{"d_model": 192, "vocab_size": 2048, "rope_fraction": 0.5, "qk_norm": false, "init_std_qkv": 0.0412, "init_std_up": 0.0412}
MLP neurons of a small language model. Each row is named by its layer, matrix (gate and up: input weights) and neuron, and shows model dimensions 0-191. Each number is 128 + 32 x the weight over its row's rms, rounded and kept within 0 to 255. Numbers have three digits each. A neuron's up and down rows have the sign that makes its largest values positive.
After each neuron's rows, "fires after" lists the tokens most often just before its 100 highest values on Wikipedia text that the model never trained on. A number after a token or word is its count.

L4.gate7:084121153124084123137149174063158101086117138099151147117063175119145084122161137098162161168168076168145167123123106183114099155085095189100094168085153073073188123193099135115127137137096054093067091125152183146112136127112136135076156158167145115121119108123129124150167159145058136073124096117145184145150094147142124074079147134131084106130126100137111119114059155105092098117176152137141097119060111128110116094135138136155119086065119161052109064142120164154153149102161141174106115115135141129107134110164073114144113116195117115086152100160070172072143135127166156141
L4.up7:150091125095141142112108148123121126093105138106108165164112111211109119145104084159137152184070131167154140151135085054103088155159115110216128115111152129099117081065088122069126165125155097141117100142185143187129112125135190171098164100175124171114156139104120148165113087155153171139154101109137170091142059149149150156148192086090142213117076128077142153150167109080099128064168127140182147129136088122146079144139126128101171074092141167071084127124164118160134146134135144161117105102106182107097118106144078098113133131148114120146114169158202167160113105124078076103
fires after: " M" 42, " C" 14, " Mar" 9, " G" 5, " H" 4

L4.gate126:160131062164167100152136101149142104180106081129119194154103107111059095097126108159128129093128112167122094170151097176108201112100126138083157125085179114077083166128113087097142155139070175099090086097118118132039114120118118145120133063145141126132110145174128161109152156116073158092127172137109133158145159117141115130126152112175125111108154093183081161126047125217170144085099141110117137127116143139175169086106154083120125140149126171145133097146076112121148097126155138080100109137153086133096131167091110063084094139177090086134158101177075114094142107185193111095
L4.up126:153167146157138100168121172113109124098176077137185123136157142079120126136140134073089091169133089126135129057086147121079084151162111142116178160129138158151092163164157131101149099165139153108109109091122164115117103097188113140138157142132128104085097187143186146075154106130102141131147151074162169192194143158139180078155096096168114154179095090153107184135091151161131149142054127159111173143123079170136119092154107119084143154104159156161105098088077088063136118144138140070111125122122114149089115090068149123105181103168118133175127145124025115152137113133069156178
fires after: "\n" 97

L4.gate189:138102186169131113156186156117160114116148098142149126098192154138153101153129135097108114136131076129087084172099081098137144106136079066110084162167138081216093146061153106132122105136116134160186128106100121170113098068137148135115146158179113146137154123084077114171100109145066152120191138133144158082122157108126117136127154131064185115076066154165091142123151144172083175147182131161161081145136130107084123156125166117140128110085085121077173111148108156174126110128063125171104144095182123146128170090136078158090136169121121150058144097035122129155145113165126103115
L4.up189:139134094160155088157070156071153099124114130148159113137132182135137130105160171113076158140070122088068103146119150136190064158147131154055077083165126098132120084139136125107080122114127173072127124171129183114192110153129132142090152122136123134080200126104096165102169185089100127118167133150107105170136163132126148139169129105115106092149069175170099127130138135170072157152140155121103145130126159114140165170170111093129114117139116086100223102117106094117200090122138151137117055141121124187115199049130160162107080146089093079068131107103157146130110150124099111124
fires after: " 1" 30, " 0" 17, " 2" 9, " imp" 6, "est" 5, " sub" 5

L6.gate106:157146187100140161137155138173152154080085104066080091078153117102093150142126133107107128128113048120069123080151130096113094141134100105147185091095122119100120129174141092089143128112072136194125093104119153112114104069103141208116155076061115121104064093140101107107128133115089131071169141162069142114154134107154156164110117078050172045126129102117168127139140149125095114134124129088156190126094159158156180136086137134124123120168095100112158115093138144172155094040146129099135127119208138149161161145169141198089144139085147125147155156111110095132136113161145136083
L6.up106:167136151119144163131190139145100118132116131165165154075092103126159139151126136093195119070140160104179039149101112126092143106149112124088159128151135075101167077158131070118102178128215167137110122196117118139123102119172119106106107113073168077111153159186138132061120079117118144083145158105139127157130167081114082145141159116154159144098139099130168131153146151143153140131149164136202137075152146181139125135167192092141142136105086101116123105055082121141168066142136087103126162068110121120164133058118149164126090157126181081147146140184154173163118125099158171084
fires after: "," 34, " However" 10, "th" 6, " " 6

L10.gate455:147157156194132128189165125151113158101124167177102148168148132155134167118128149136107112046106096162125130120162101141124066121064067140131140136143081096110164141129128108146173066087148094124164203057124114146080160078154146160091171149177127126145148107159098154144144097144108187131140149154200076105107161114131099171105076198168152165150074117098090168123100145119171169161164147099113109088141093071106103116134116160102160133119131058106151150132149145090091153165117072090203092137108103142107120104096122148067139154118090125181137139092124065127129160123174110126
L10.up455:189135111102116167114087180110082110107094070134152031131107074106098146111114089147105108111167076139168146088165121091175093150164155079111163123094110086125137125105137140135069130157136107147137180164084156107111130209068104118084155132156134159144108140203088156169151125115171115157094159111117133113173138092103224094144153066122159140147091112149073168109155137136137133106120152117120126161144142171158206148140123084140112069147080139059140114106137079115079120139108170141155139127112132084055116161103187155154174102103130130136119131131147196153116097149119102138
fires after: " 2" 14, " 3" 13, " 1" 11, " 0" 9, " mi" 8, " 4" 7

L10.gate183:123080129133138155155125154089130161136124151061184161114105140146158086057120072082106146121187120110203109117117101082087092210099115151112113154145160084140192134137131090146117100177131061125122138149117135108125141099169114114133127163132125088164209134134139140095127121136140156097086144177112154092145114192131126147104158175109180111140120128105133140091160175097116144113179148137171111133182132143119089151170115094093155086098094078161075057120139098123219133111162155122097116170127109162150086085164136191091121134103176152112208151081147104100061139145149106127
L10.up183:117105176151088093103127137068123157127072179151113144117155121109105110174087076143092096094064147180162194045144108084169097131106180138079156150109122101103218120158189136140147119157123100136115165115104063113109194072099143119153160134132138145178103103138135109145130095100071105096056109105098101079127081143156095133107111153125053131171150099126115138133127165078172071116132097132149164132093116134120106097128098165090159108193127071164123153165123157147108136149113143146134095162113127152121074104103152162104163120113167107148201136125124079058156145158121135093
fires after: " T" 14, " Z" 13, " E" 12, " S" 8, " K" 7

L6.gate120:136114094142126170115121126112158113096109115116114151151081086106157122175132118111083041100161127114170159152109095141138169145100170112172065167143158111143175152142041219078135139157142153108126086152110142168068087088140174144108117072095106203086125143111165101108102118109141112139133137090177063122090121140160103142145113110062144104169094143148076166145102151198149135141134112116134142056082107081158216123105092078110103154102172129133124107099137150110109102131042173137119064140119121149135186130090146144118138133088123125157120126084101148162156112095144172099
L6.up120:107112156135147121148095095121131102110068116096140124125084112117074090139160093122114131136122147181098129142141095132177208127163112152137164153166145119088199170103107084103141130137109104091136200079107131103104182074125143135139174162164113170145118167128097114164171081119122101105145146106069119165129147163101142143172159163132129134078180095120105172117099194111190180172093165138123091113066149104126186152101132150091145101144073129092099117120129110134081199091110091180164116117099170155161115079112115109163071205183126076089086121091191104089105127134102112103
fires after: " An" 17, "y" 11, " A" 7, " sy" 6, "I" 6, " Mc" 6

L3.gate294:041101133155157126119111102127137105146140120141092089116179195128126124130168128146105160113140086124110091197113152128097103092118126135125121101137121134107184183071096083138151110124090165135148119115102223097114169067060142144183158099135154129088117135081112093114171102131117101131147129126148138072156126112153218141167138139161137136160127189107155127147126134102173090152146057105113136137098117139155114150107164112131130112097127124180120051114087066109106087183175130117094127159134099130166132052151141121123130181187101121024125184146202169120136104147154110144
L3.up294:142133174097129153148103193097100176149175136158170156100102167143176136106103110093080147183091147138126161101128062106142123179120134100153127111121096164162139161179141118072143072136151130140171133037144130117183134173082164143138146146138138080138159108106156166135048100089112122124129133116151161126150107127116123113097171104084069179119113163065038087130111074072147139073187063119114108083171102099121101075159147176122114112100092143138112141169166143133148070175059126135138107125112117064122102123105091139119130113152138176152137124138140124168188102128097118177
fires after: " Z" 24, " Q" 13, " J" 7, "e" 6, " K" 4

L8.gate477:128124102175117134208097088174079135194147160147126019123051117062102108088125107150109140097129115121132101042138092186155159063116128107121162128146157152105140155144073122058094120120105118119094148103171161126119123114118142114092114131063143082109142159101079148092177146105123173131110145068133085116187147153138101087103145166146110148135128091151135117113149180123153128130103078169167148140136114069094088093137141126177067093116151119108104152124093192131184159106094164136107098098189170146098147121130061091089148143129122113107170078137131141098164113143159144103
L8.up477:053103104144113150124157143236171189139160145155124128155072159105137071103130126099122178123136146118106154132136114144102096126110091111091139096118146073168124079135093113128121162135155073185173168131116113173141128174133101103144122115126058085072181089067094098137114120115113079177096073067107119112157134162109149113170061129109150162130109116112137097152150116141157195093162145084118106090110167166114165098120145161112150144169131077163144125108124180097131140119053120100095114115087183085170119085118156087162111102112108086181121156128165142071118156178114069118
fires after: "." 27, "\n" 23, "==" 6, " |" 5

L6.gate189:067126150093108087145150173058097089086134117164123105125165156104117115123133154122165087112128117115120198070154134100104142121077105102143079079112086140116158105111098140110180118128129078101067103154135200063077098130120063160165116071214094078112138151058135117132109096104154160137111130126139129106119119063164111190170127098116146185196151138088135102119164080154115077098102212144134154106105144117134085093186115173096107122146111119149112175143179147111086109079114161128100111147072076114122112110114146120103113113130145107129180108159127178106156108105135182143
L6.up189:176086135077125141155118121104144091117103087151108092122154095146095132108112199119117153145058141173101127134070155139095108084078199113108126110086116161111147095121074091116135111114143084078176144131183134113125115115067154122158129188101142144110127157112089134147146143114102198111052115085185056150094114124186133063109117122100137094102114160114126113113127143138130120084134146159094159176120131130139094144151135077063141165145144204163119088119135122120156173170211096168049128119164107138137182128192117137157123137130090082154156134121116204162076133130112075128
fires after: " " 40, "%" 7, "|---|---|---|---" 7, "ate" 6

L10.gate171:131127193171098124168136075148165144172147113141150074164132151167079153155155116166061108185075132105121125128145170170158145142133134171118132126166125165107120163155070137176172169160122125121143119111108112132090137154139136154129118158052104114118078117148142136138112136111068143195114171138199125116089109153152141180170166170119121095091132123172116142131097140159062126078183164176197121072100138107161090200114148112139126084103115104129138064071106112216118130126160169071141122144151153085125160128124140065086097169108149095116112104136198134165149123115146074149
L10.up171:138127064174125175118123149135139123175121122153113133099174132155164176171076111089146145156190173122109095164166078118099146115123091124150182147059106107127131081117144102150081078168118188168142122142087135100083192109127163152148140103127166144052128122079095158160127100146122127092090159050208060122130156111150074146100137107161096139136141143087152138120154112133175111094095095122109099133109193106122088074122115148147158090086148167108102120158133066124050084138161079169145139174145108124148149082146093093090125118186104155080065120106135154154150146139168127151
fires after: "," 30, " |" 15, " (" 13, "9" 4, "0" 4

L4.gate69:147141098131130138161131151098129085228153163166138076133058196077075121131102140194104168136192119103117119130145120111169135063132140096121161153163136161124133111175110150157182122123153141069141154122130181122126132132108168135101112084116138168197091135110128175101072082159170101106131206122124158145182097139127103127068137128136068113120166093079196066156122105122117149109116181159081179131120116180128093090151102200098125138113104147113125137162106119143109111101157173137113161157098210173168124081132095118144153088128111144136138111144113118151086125099181162090
L4.up69:122140058125119016132131146161148087087150104141179142142159074115070122131121081090139106146127163174080100143150165130135112132142089187067158178157105116158144107101164134141119080133117096092137110082156125095122172104084148093110135141104115093077137153110130105143136132112063107118127137165155087147116122100101103156135157086077153126080164152120109201143080139089182122176155041135102060085156130115112121102125188158151164162176150120160166150121101189139126084158111159109150152119094164125180104185172149055139130123095133173092108126107112075151154109093136086113
fires after: " charac" 21, " En" 10, " De" 10, "ar" 9, "u" 5

L4.gate311:144148117076137100137100112076116102168168118093126156088151095088077160114206165157065124132157141185152136146112134081105073133113171155146161123093141102132111089152128116048139104075126154123162161180123167117056096164127136072180181138165108135141058125182124171095086176110149173146146110084145079168119179096112121159163146062087084103136165112120115159119077126136105128139137129033059147145135148164093178131169169089169103120162155122166087141115148163131120123097142126136097105122114141138135122159138147056140099117130158104126072133195114145079113135118099098135
L4.up311:132121167077150098129106077080127095139123096112163136115149155084165097105168143175194106122185120124176129117145113156128093138118174132151169168156071117110140137098097113150151168116170111090138087157161124102107117186111180096128141139168087123146129139148116179107168120064147151160105159164120118154078165092130134132096127088147151151136149102089076100111149091154054093160117141148120120072123127131104066177157169088136143083145045082171119167134130184119143131143152175095053134164112172171108104145112126123082130151115091129134101136164092245130177217117122118139
fires after: "\n" 67, "|---|---" 9, "|---|---|---|---" 5

L3.gate428:185129225144080132080145108115238103156174158100074113156119126135140138151162095123089159211115132098157166122165175099070038130126125140089099161089157109092192144158167103139135148136183132160174138128073105117126159169154095178104151141099100124119103147147130118122187144152062129109096154124158154047116133156092080163155138136111106171089172137165087139110102135157135122149152131092155067156081096100129138157099172127159154129110128111161086110137111171105144131130137154139076158188092190143147137152121108187141172136106152120119096118175115135138125124125151098104
L3.up428:126073159105094105106159098114156149133166088040116169158152117091128116143143080112113074146092090113109154170118129094181071070141101114075064110117087099106126095097119126124068125170118118185121152103142086173170105121122095213153169175142129128140185147094142131042157183188089106112087135126087113115142149155112104120114102162155138129147099188163124068177103144133070090148126139114157090156153147109128147161072177153171134133055126111169116121102150093165152146114086157127093159095119124135111181134146127115183149104115166130140108165147112170082095129107174080157
fires after: " B" 28, "qu" 8, " M" 7, " b" 7, " " 7, " H" 5

L10.gate86:108131185133192102138205118148070113123130094149116081166178137092161073070182141154094122140089169148119070098156142147104148112137195109088223139118110106102147116128123131094128077101120117131104117090132143184113173174120099138096157179135163125133138101132136105137122050085107132194079182141134144134110102174168138111185140110160172117095181098135153168160143147081092161137124172126158153052147120144176127135120107103069153083100150164129081163132149112146160151148093143120130112118093074142106116056153141114129104110189119159146136121086147094185122164116174110074
L10.up86:129157170066137152213145101128117123116145078097142116091124126199132134093081101114130142175135106167138122115138096163109139191078104108087176186137132102127127140094150128174192118083132147069142104132105124123144086111154153088139148104169125161126134093151110138169110152108117157131160108159131078140125090144092063132074207137167113132182116178133106177107089182087101070132118098181095078187127123125091122125204126164151145174116152179060188087091161115108092107116047144150156125174125131098128107103174099190108125160132096080106141096113121164131113133160116127155
fires after: " |" 26, " /" 8, " 2" 8, " 4" 6, "T" 6, "P" 5